From a checkpoint of a small transformer trained on Wikipedia: width 384.
MLP neurons of a small language model. Each row is named by its layer, matrix (down: output weights) and neuron, and shows model dimensions 224-319. Each number is 200 + 20 x the weight over its row's rms, rounded and kept within 0 to 999.
Before each neuron's rows, "fires before" lists the tokens most often just after its 100 highest values on Wikipedia text that the model never trained on.

fires before: "-", "0", "3"
L7.down931,228,188,201,231,196,254,173,168,180,186,195,215,188,173,190,195,190,218,184,213,176,190,202,202,176,197,187,176,167,234,215,209,208,225,185,205,223,210,201,209,185,206,177,197,217,199,190,212,190,189,185,231,191,199,197,180,187,206,202,226,168,190,217,204,204,205,237,207,163,216,179,189,212,196,205,216,197,221,200,217,193,214,201,178,178,211,184,196,239,224,215,179,213,159,199,220

fires before: " | ", " |", ".", "–", ","
L7.down576,194,201,186,200,189,193,192,218,213,217,190,186,218,205,187,159,162,198,198,154,172,212,188,194,222,207,180,184,193,186,213,208,208,201,202,201,224,188,192,166,214,170,177,222,224,156,176,189,216,196,195,191,213,179,225,172,187,188,220,214,228,201,202,180,189,186,183,173,187,229,207,224,228,224,192,184,206,205,213,172,212,220,209,216,233,207,184,215,192,212,186,178,180,237,203,191

fires before: " |", " | ", " | — | —"
L8.down524,193,215,214,202,204,224,208,177,191,206,208,189,186,224,201,169,205,193,179,180,187,171,207,182,225,231,180,199,200,184,209,218,186,181,200,171,193,211,189,208,187,218,212,203,198,212,217,202,148,148,185,171,221,194,232,209,194,177,223,208,209,226,226,226,193,248,211,215,173,206,211,231,202,179,206,167,178,198,211,225,222,172,192,192,233,192,198,235,197,225,207,226,194,213,197,206

fires before: "\n\n", " The", " He"
L4.down1249,193,184,203,186,166,211,202,201,192,192,179,215,213,202,197,147,172,181,189,213,212,213,206,228,170,207,176,182,226,213,189,215,238,205,214,191,192,195,186,206,200,211,172,203,200,187,251,212,209,182,176,195,226,164,237,172,202,186,215,255,198,156,212,209,216,199,223,215,205,189,234,195,196,180,199,189,171,138,200,213,214,218,206,196,217,200,197,233,226,182,218,170,196,187,214,227

fires before: "==", "===", " ==", " ==="
L4.down1408,173,224,201,193,212,184,205,190,220,186,190,163,163,226,227,166,190,203,194,209,214,241,222,190,208,171,199,174,195,187,189,189,183,222,223,197,188,216,189,192,176,216,185,204,174,178,225,226,232,217,191,210,188,192,205,162,212,192,186,179,237,200,229,175,222,186,178,184,197,216,189,209,202,254,201,183,209,219,231,193,200,178,171,212,194,188,162,200,165,184,190,180,174,205,214,200

fires before: " | ", ".", " |", " (", "–", " |  |"
L4.down260,172,194,185,188,188,243,197,212,198,193,206,221,199,206,175,198,206,166,195,182,211,201,205,192,208,179,223,177,217,237,234,206,190,203,190,182,202,208,161,200,178,192,227,219,174,149,205,200,172,210,191,214,165,185,183,178,187,180,220,233,179,181,221,187,173,184,180,195,181,200,217,210,197,204,167,159,194,205,209,192,223,195,197,215,199,213,203,243,217,204,186,226,171,219,161,225

fires before: "==", " ==", " and"
L3.down1059,192,202,198,198,196,206,198,229,203,212,187,169,186,216,237,176,200,181,224,231,221,192,216,228,217,195,192,206,221,195,184,223,179,193,189,230,183,195,228,226,207,167,187,224,187,215,151,202,196,181,204,206,198,209,193,169,202,231,247,191,226,215,176,211,215,141,191,167,209,204,179,180,190,216,179,223,195,229,224,219,218,180,197,176,173,224,205,203,169,210,201,173,188,241,173,227

fires before: "| ", "|", "===", "==", "The"
L7.down740,192,187,184,217,194,199,221,193,201,204,203,204,188,182,179,199,195,155,217,186,202,182,206,240,197,225,211,189,211,204,197,243,213,213,198,206,194,210,225,202,183,245,205,174,170,190,215,209,192,163,162,209,196,155,205,209,171,201,217,207,214,197,220,246,218,206,220,196,194,205,234,187,204,209,210,175,216,210,175,208,231,189,197,193,196,216,182,233,200,187,207,179,201,200,218,215

fires before: " | ", "0", "1", " |", "+", "2"
L3.down234,227,213,200,208,195,208,212,150,225,184,219,224,209,193,205,205,184,224,138,187,186,239,190,195,193,188,210,184,201,219,232,196,199,232,195,160,199,235,182,199,177,185,188,202,190,187,176,178,191,186,178,168,153,218,194,167,178,188,234,224,203,197,178,206,218,208,192,163,195,217,184,174,199,211,179,180,237,238,187,217,194,185,188,193,208,198,152,233,182,253,176,216,158,192,214,251

fires before: "==", "===", "The", "=", "In"
L4.down223,168,232,214,150,186,183,223,219,214,208,205,184,194,202,180,187,212,200,203,217,194,200,215,225,190,211,197,143,223,215,228,241,184,200,212,187,191,194,180,200,209,219,189,208,195,198,284,186,206,212,221,196,177,194,181,192,191,215,205,194,215,248,212,219,216,212,191,217,203,197,220,163,184,225,209,209,238,232,223,194,206,193,184,184,191,223,218,218,171,170,195,186,199,213,178,221

fires before: "\n\n", "\n", "==", "===", "."
L3.down100,176,203,171,200,199,191,174,160,198,185,186,206,187,177,211,197,197,169,185,178,212,227,238,249,234,173,187,199,215,211,215,200,209,215,189,163,202,216,216,213,202,182,188,211,209,192,228,179,227,205,191,208,198,185,215,247,191,195,183,184,191,196,235,212,189,193,210,173,173,181,224,190,167,226,182,206,192,205,208,244,185,221,177,179,196,191,186,221,151,215,205,185,187,170,179,180

fires before: "\n", "\n\n"
L7.down915,178,218,211,206,180,214,167,210,209,175,181,169,199,216,207,205,246,208,198,213,236,233,193,174,206,196,203,189,174,226,170,176,232,203,159,167,211,183,204,181,183,189,162,199,182,182,179,211,222,208,194,219,173,206,197,206,225,200,174,222,187,192,196,174,180,190,168,198,189,187,208,190,198,226,203,210,222,200,203,187,213,206,198,223,199,194,206,184,173,197,225,191,216,173,202,213

fires before: "2", "1", "ab", "op", "."
L7.down134,228,198,202,224,207,221,181,180,229,170,212,209,191,220,204,209,222,170,217,210,195,209,237,204,216,192,209,176,202,215,202,207,164,208,197,176,187,207,197,183,229,192,201,192,200,182,174,178,226,184,204,153,183,201,199,220,225,221,186,251,210,212,201,220,166,197,193,174,182,151,192,168,173,230,208,232,184,188,200,211,208,191,217,217,192,217,177,208,197,218,208,193,190,194,187,231

fires before: "1", "ic", "2"
L8.down554,224,239,199,206,193,182,195,179,223,173,213,260,221,204,242,193,215,203,211,198,223,221,192,194,209,196,226,214,189,201,180,194,216,207,206,174,179,200,198,188,217,242,201,200,186,189,181,195,211,213,174,178,204,192,192,219,226,174,210,216,196,190,227,180,179,180,199,196,187,202,175,180,198,209,191,182,215,168,219,227,162,193,173,166,203,197,195,229,233,185,219,226,179,195,218,189

fires before: "The", "S", "===", "In", "M", "A"
L7.down136,179,186,207,210,198,187,220,197,147,203,215,191,220,203,156,214,183,151,242,187,186,180,193,217,173,199,191,200,185,192,208,211,189,210,195,204,190,202,201,171,200,252,211,214,183,180,284,202,208,180,199,189,171,174,218,202,193,203,196,207,224,203,184,226,186,214,211,177,201,197,201,209,190,201,206,214,257,199,184,189,221,224,208,188,178,217,196,157,237,173,248,189,202,196,203,199

fires before: "3", "2", "5", "0", "1", "4"
L7.down353,220,189,204,212,199,195,197,177,189,179,207,179,163,203,205,220,209,206,233,231,185,152,171,199,211,203,216,211,185,274,204,240,175,217,173,218,218,192,200,203,217,227,204,187,237,188,202,210,189,201,201,202,212,214,208,207,175,208,228,200,166,167,207,185,218,181,208,214,195,197,202,216,208,221,206,208,199,192,176,205,243,185,204,172,195,172,199,168,235,214,208,181,202,200,211,182

fires before: "\n", "==", "\n\n", ") |", " =="
L3.down88,226,170,175,184,202,165,242,219,247,193,177,193,207,218,222,213,196,206,194,210,229,219,194,187,166,178,210,192,215,169,197,215,197,204,189,218,211,217,203,207,198,161,173,204,194,193,190,205,188,204,158,184,220,218,190,189,206,169,207,191,227,217,210,169,223,191,167,187,177,198,193,203,155,213,183,175,211,227,214,157,204,162,187,174,191,238,221,214,182,237,203,177,171,223,188,242

fires before: "0", " | ", "4", "2", "1"
L8.down407,281,205,218,203,208,214,200,237,183,194,234,201,201,235,206,222,191,214,223,200,182,194,189,209,223,190,193,219,173,187,168,189,189,172,211,203,175,166,171,205,191,169,245,195,210,201,211,191,204,199,167,217,216,204,221,219,213,167,216,183,186,158,206,195,189,172,214,169,157,181,212,208,221,197,188,154,184,219,211,221,195,175,195,175,220,196,200,192,181,223,210,192,192,208,182,190

fires before: " |", " | ", ".", "\n", " | F", "0"
L3.down326,197,180,211,202,173,186,188,202,227,175,164,192,165,225,204,203,216,212,206,213,177,200,192,191,203,249,209,196,192,196,198,220,198,188,133,169,210,220,199,158,167,194,202,190,170,214,118,178,232,196,219,208,188,218,207,217,166,221,191,206,193,199,233,178,228,192,196,234,163,162,194,212,168,214,209,189,187,223,220,204,213,184,174,224,243,214,205,207,212,183,195,201,215,198,221,227

fires before: "\n", "\n\n"
L4.down263,192,169,186,192,183,203,166,189,200,193,251,206,225,201,197,242,190,191,184,201,195,194,201,232,186,198,201,201,192,238,190,202,187,178,227,186,207,170,192,209,190,234,205,190,161,189,228,226,197,197,213,168,194,185,182,175,200,205,167,188,187,198,223,203,249,166,207,209,213,204,216,201,187,179,210,180,212,133,209,220,203,197,202,174,202,187,174,198,220,169,211,191,190,207,188,214

fires before: " | ", "0", " |", "th"
L7.down1407,210,183,198,184,179,204,208,173,184,209,218,196,200,212,213,189,183,179,192,197,186,214,218,218,201,214,180,203,211,193,178,217,202,234,224,225,205,205,184,192,203,218,184,207,196,190,383,198,187,191,202,202,183,209,195,200,183,182,214,195,211,195,206,202,197,214,198,218,194,190,198,203,191,209,206,195,202,230,235,207,224,175,200,183,201,193,199,195,174,186,182,186,198,222,185,218

fires before: "|", "\n", "\n\n", "|---|---|---|---", "| ", "|---|---|---|---|---|"
L3.down739,181,217,175,178,174,209,183,197,194,236,207,182,199,217,206,201,210,206,188,234,213,228,200,216,190,176,225,181,228,244,223,213,208,243,181,190,206,153,215,197,171,203,188,196,171,173,272,218,205,226,200,211,150,169,183,203,207,203,205,224,227,213,211,192,224,198,193,249,229,188,194,203,195,199,218,205,235,215,221,162,224,182,188,215,213,199,213,194,166,154,216,207,197,182,188,192

fires before: "\n", "|---|---|---|---|", " Go", "==", "1"
L3.down946,225,190,199,217,189,181,234,182,212,169,150,185,195,184,207,229,205,172,174,229,202,228,163,220,191,222,206,236,177,213,175,173,210,204,240,172,219,200,232,217,203,190,219,206,162,234,192,208,212,215,200,204,188,182,219,224,193,245,177,219,218,206,178,200,214,193,197,231,201,216,206,173,173,176,201,203,189,217,248,202,171,165,170,166,186,189,194,197,210,184,233,224,204,180,171,206

fires before: "\n", "\n\n", "The", "==="
L7.down1016,173,195,161,197,181,191,204,216,174,197,210,198,223,212,176,202,155,189,228,209,210,186,220,223,166,207,196,184,189,205,217,220,209,242,235,197,193,218,213,197,198,262,188,215,165,175,333,187,197,180,189,207,196,172,210,173,211,207,200,218,212,240,191,223,224,196,203,186,209,207,235,198,191,165,190,206,234,184,202,216,240,209,212,191,201,174,196,214,216,176,222,194,216,200,176,171

fires before: "\n", "\n\n"
L4.down1310,202,215,200,200,165,232,188,183,180,203,227,226,197,205,218,205,253,216,190,210,192,216,212,210,200,181,190,177,208,203,173,201,191,237,202,175,198,175,188,214,189,221,181,180,216,192,351,196,227,211,237,219,186,180,204,201,235,191,216,191,187,232,197,189,226,253,224,248,215,203,230,165,206,191,209,172,235,190,200,206,219,203,191,194,217,171,198,208,191,175,178,203,190,207,206,219

fires before: " | ", "0", " |", "1"
L3.down1411,155,188,209,205,226,223,220,206,176,179,215,202,164,190,206,194,195,209,180,204,209,187,224,171,175,240,200,164,234,204,199,184,184,182,186,198,224,224,205,213,185,205,211,187,208,215,140,193,181,180,201,215,194,251,221,211,192,204,195,197,187,200,237,190,202,193,211,226,187,211,217,215,185,202,176,190,191,175,206,200,235,212,205,196,187,200,178,198,213,180,213,227,211,219,231,223

fires before: "\n\n", "\n", " The", " In"
L4.down1149,216,205,153,209,181,200,218,205,204,197,197,177,239,215,212,212,191,190,179,178,193,196,225,230,165,199,174,213,176,214,215,207,194,228,193,216,176,194,197,211,199,196,192,188,158,189,224,222,200,193,174,204,220,177,203,184,173,227,216,225,182,209,183,233,212,185,195,203,195,203,212,191,193,161,208,203,198,179,212,191,196,233,227,209,195,146,191,214,229,181,192,182,207,190,192,244

fires before: " | ", " |", ",", "–", "."
L7.down1455,209,177,219,221,164,205,172,226,196,195,191,194,225,214,212,204,200,174,222,191,201,190,201,218,221,197,200,227,201,197,186,202,193,230,212,179,224,173,199,167,184,188,170,198,199,160,246,184,184,189,212,212,208,186,185,235,184,205,215,224,185,180,175,206,179,198,198,207,188,205,229,187,222,179,184,213,227,221,210,175,219,225,216,214,210,220,171,232,208,171,180,182,186,214,212,193